MLP neurons of a small language model. Each row is named by its layer, matrix (up: input weights) and neuron, and shows model dimensions 80-175. Each number is 128 + 32 x the weight over its row's rms, rounded and kept within 0 to 255.
Before each neuron's rows, "fires after" lists the tokens most often just before its 100 highest values on Wikipedia text that the model never trained on.

fires after: "to ", "an ", "not ", "would ", "st", "re"
L5.up952 [141 132 124 100 136 101 109 162 123  36  96  68 102 124  91 146 175 112 135 116 183 138  87 133  69 120 202 173  78 144 122  88 127 100 130 147 114 120 140 146 138  88 129 167 144 215 111 130 142 100 137 168 132  46 107 163 131 124 150  55 151 141 106 138  93  98 139 112 102 113 155 123 181 108 158 112 122  88 123 119  74 118 115 120 111 146 184 218 149 192 113  79 120 128 100 133]

fires after: "un", "-", "al", "ash", "pl", "inn"
L5.up763 [ 80  99 203 125 182 117 180 150 139  89  85 121 144 130 141 151 131 109 118 161 183  92 127 147 109  99 124 163  93  70 155  96  81  99  85 142 102 107 116 163 176 138 109 132 154 140 121 117 137 114 112 148 158 166  99 100 119  99 106 186 150 143 101 137 130  89 167 148  98 105 107 110 101 120 199  87  95 160 143 199 111 176 125 117 150 161 102 130  94 144 177 149  96 169 146 132]

fires after: "{", "z", "q", "qu", "s", "m"
L5.up169 [ 85 142  60 179 136 120 150 139  96 127 119  80 131 117 119 143 117 155  68 138 200 132 143  95 167 156 101 150 132 140 109 156  92 134 157 143 125 179  91 130 100 206 145  96 132 123  60 157 126 153 118 128 179 186 105 104 136 160 153  97 119 139  94 137 150 187 169 119 146 126 116 128 114  92 106 159  81 152 123 195 141 114 193 179 132 116 152 115 108 114  99  98  91  99 124 116]

fires after: "and", "st", "ost", "pr", "ass", "med"
L5.up426 [163 123  89  83 144 121  67 209 139 134 120 144  96 108 156 158 148 144 163 117 111 138 145  75 124  86 150 158 137 153 132 125 178 129 161 163 134 104  90 178 147 129 119 166 156 127  82 111 202  55 130 122 114 127 197 133 116 106 140 193 161 139 207  93 153 100 108 111 143 154 117 151 110  75 157  51  98 113 170 101 153 100 188  76 153 173 137 111 117 114 128 107 156 110 176 207]

fires after: "on", "om", "sid", "ri", "em"
L5.up295 [178 122 108 193 127 133  68  72 141 183 159  27 102 133 123 118 144 123 143 136 126 168 149 148  83 136 138 112  78 114 174  97  99 153 157 115 143  86 146  98 148 122 112 152 154 113 156 122 115 140 116 148 142  76 174 173 185 106 138  88 161  80 102 124 131 106  96 106 118 143 137 164 119  79 130 158 182 125 127  61 141 178 162  59  86 150 157 100 117 162 162  81 115 103 119 175]

fires after: ":", "app", "Wh", "Se", "of"
L5.up489 [158 119 182 107 205 151 112 150 125 129 103 155 149 181 144 184 109  71  93 157  79 141 117 146 124  90  86 115 150  81 103 128 114 139 151  84 169 131 139  89 143 115 124 112 180 111  89 154 191 128 143 168 100 135 145 127 118 113 136 165 126  37 143 157 145 148 164 115 121 155 122 134  67 130 203 138 138  90 112 108 141 157 104 125 104 141 108 154 133  94 167 158 123 158 156  82]

fires after: "w", "st", "ill", "d", "St", ") "
L5.up632 [168 150 115 143 154  92  93 107 150 171 124  79 106 142 125 134 137 156 133  89  74 153 157 123 128 167 136  84 143 113 141 117 120 173  79 162 127 121 157 111 136  97 143 104 121 130 103 134 159 160 108 144  74  85 151 124 157 138 150 183 128 178  66 119 171 131 150  83  97  89 165 109 179 161  87 105 166 120 176 140 130  74 127 184 112  47 165 104  80 131 139 130 114 150 193 136]

fires after: "L", "Fran", "Le", "en", "For"
L5.up761 [153 130  74  67 166 173  76 174 102 145 190 113 114 138 145 155 113 103 129 124 164 150 164  84 125 136 113 212 120 110 134 192 110  99 118 201 112  60 137 147 137  62  79 108 176  91 130 122  89  83 102 155 167 160 129 138 120 128 163 183 189  66 105 106 124 138 142 128  95  99  91 130 171 169 184 133 102 101  92  80 112 131 140  67 122  95 143 157  61 116 107  79 146 130 132 118]

fires after: "l", "all", "w", "ro", "m", "um"
L5.up304 [146 163 166 114  96  88 170  93  88 134  95  68  74  80 176 116 154 140 102 111 128  83 126 172  67 110 162 152 122 147 130 101 120 137 132 146 142  89 118  54 106 181 163 127 174  88 117 154 153 140 111  99  95 129 194 132 154  83 106 120 102 133 101 118 132 192 179 116 103 131 150 161 125  82 144  95 162 130 142  99 123 148 158 182 135 147 181 128 136 114 140 143 137 128 128 167]

fires after: "v", ", ", "May ", ":", "$", "iv"
L5.up859 [199 117 119 131 135 118 118 113  73  79 120 126  85 143 175 129 147 117 140 133 159 149 158 152 134 125 152 207  87 138 128 160 161 132 115 116 147 167 142  87  86 129 173 171  47 135 166 149 149  98 126 142 104 142 116 148 129 126 161 137 127 106 131 143 125 133 100 102 117 157  80 117 108 100 148  99 141 146  80 196 139  83 144 148 129 130 134 135 108 106 136 168  84 139 225 111]

fires after: "N", "-", "g", "I", "n", "l"
L5.up358 [ 92  95 138 143 161 123 121 116 116 154  98 114  82  41 146 146 121 128 163 160 155 144 117 140 123 159 148  59 195 196 142 139 152 131 132 155 102 127 161 114 154 152 103 128 152 189 101 119 184 171 134 133 156 207 108 107 143 137  95 168 140 140  63 135 138 150 102 161 108 105 139  76 135  52  47 120 144 116 139 105 127  91 148 142 128 104 117 182 151 145 104 148 121  96  79 138]

fires after: "ad", "ch", "ar", "ish", "h", "am"
L5.up504 [104  91 124 153  53 111 124 120 118 119 145 155 152 140 137 124  81 105 144 102  64 191 174  69 106 144 135 145 178 117 138 184 127 137 135 215 106 106 126  90  90 160 126 158  98 154 137 183 132 143 125 102 132 118 114  95 127 103 146 159 133 202 155 141 125 140 165 183 139 117 118 118 100  84 100 126 120 181 123 147 119 109 189  98  77 166 153 157 115 154 132  95 185  42 122 164]

fires after: "-", "1", ")", "–", "0", "9"
L5.up569 [175  80 124 119 116 101 120  99 170  85  90 165 113 145 133 149 105  99 123 124  77 125 139 144 122 201 135 147 222  70 149 129 102 177  75  87 156 167 140 149 145 128 173 125 155 119 192 131 107 129  85 192 178 124 110 131 154 136 140 124 155 112 127 137 150 178 101 156  91 166 144 124 139 175 163 186 164 117 150  94  85 113 114 164 105 145 116  98 154 106 111 112 138 133 150  97]

fires after: "c", "m", "y", "z", "k", "ex"
L5.up549 [120 122 176 130 118 138 130 107 162  86 144  81 118 146 127 153 136 139 127 165 107 156  91 122 144 103 227 139 136 182 124 188 101 111 143 122 104 106 101 151 136  97 142 147 182 115 151  96 148 171 173 129 135 109  79  40  93  67 145 125 126 146 110 173 134 135 148  72  94  80 122 131 106 130  87 148 146 109 182 131  78 101 157 138 147 160 198  82 102 101 124 130 144 102 164 128]

fires after: "Ger", "St", "ic", "Fran"
L3.up158 [179  98 121 110 115 150 106 137 116 118 154 184 122  61 123 129 130 164 122 121 130 144 185 168  65  90 178 104 142 145  53 140 173 153 129 187 108 127 147 106 105 118 153 137 152 144 160  64 150 115 127 144 112  88 118 140 113 137 121  93 122 148 106 111 180 116 138  92 142 109  78 213 162 147 116 109 152 124 122 117  88  93 139 168 129 129 127 139 123 132 183 112 117 125 170 123]

fires after: "i", "at", "ul", "e", "ic"
L2.up487 [122 119 175 145 152 134 152 130 141 108 141 144  98 134 138 114  85 141 135 129  80 155 161 121  73  68 145 115 142  92 224 107 150 119 108 138 111 123 148 128 109 150 125 142 149 129 113  73  80 133 169  74 154 100 144 200 121 136 108 142 106 104 133  88 109  76 148 169 146 164 106  93 109  88 152 129 189 157 142 132 153 167 167 137 109 132 152  95  54 120 145 100 146  88 104 159]

fires after: "g", "ag", "oug", "t", "eg"
L5.up700 [135 167  99 124 108 123 128 152 133  93  86 112 150 155 141 140 182 130 140 132  91 150 120 118 118 128 129 124 124 142 150 127 166 131 209 129 100 110 115 184 139 201 135  99 134  38 167 151 154  86 155 133 109 106 145 152 134 184 179 167 158 162 114 115  52 114 143  92  89  99 159 135  63 137  78  48 137 170 108  99 110  96 147 168 159 148 132 115  84  96  94 128 187  93 138  79]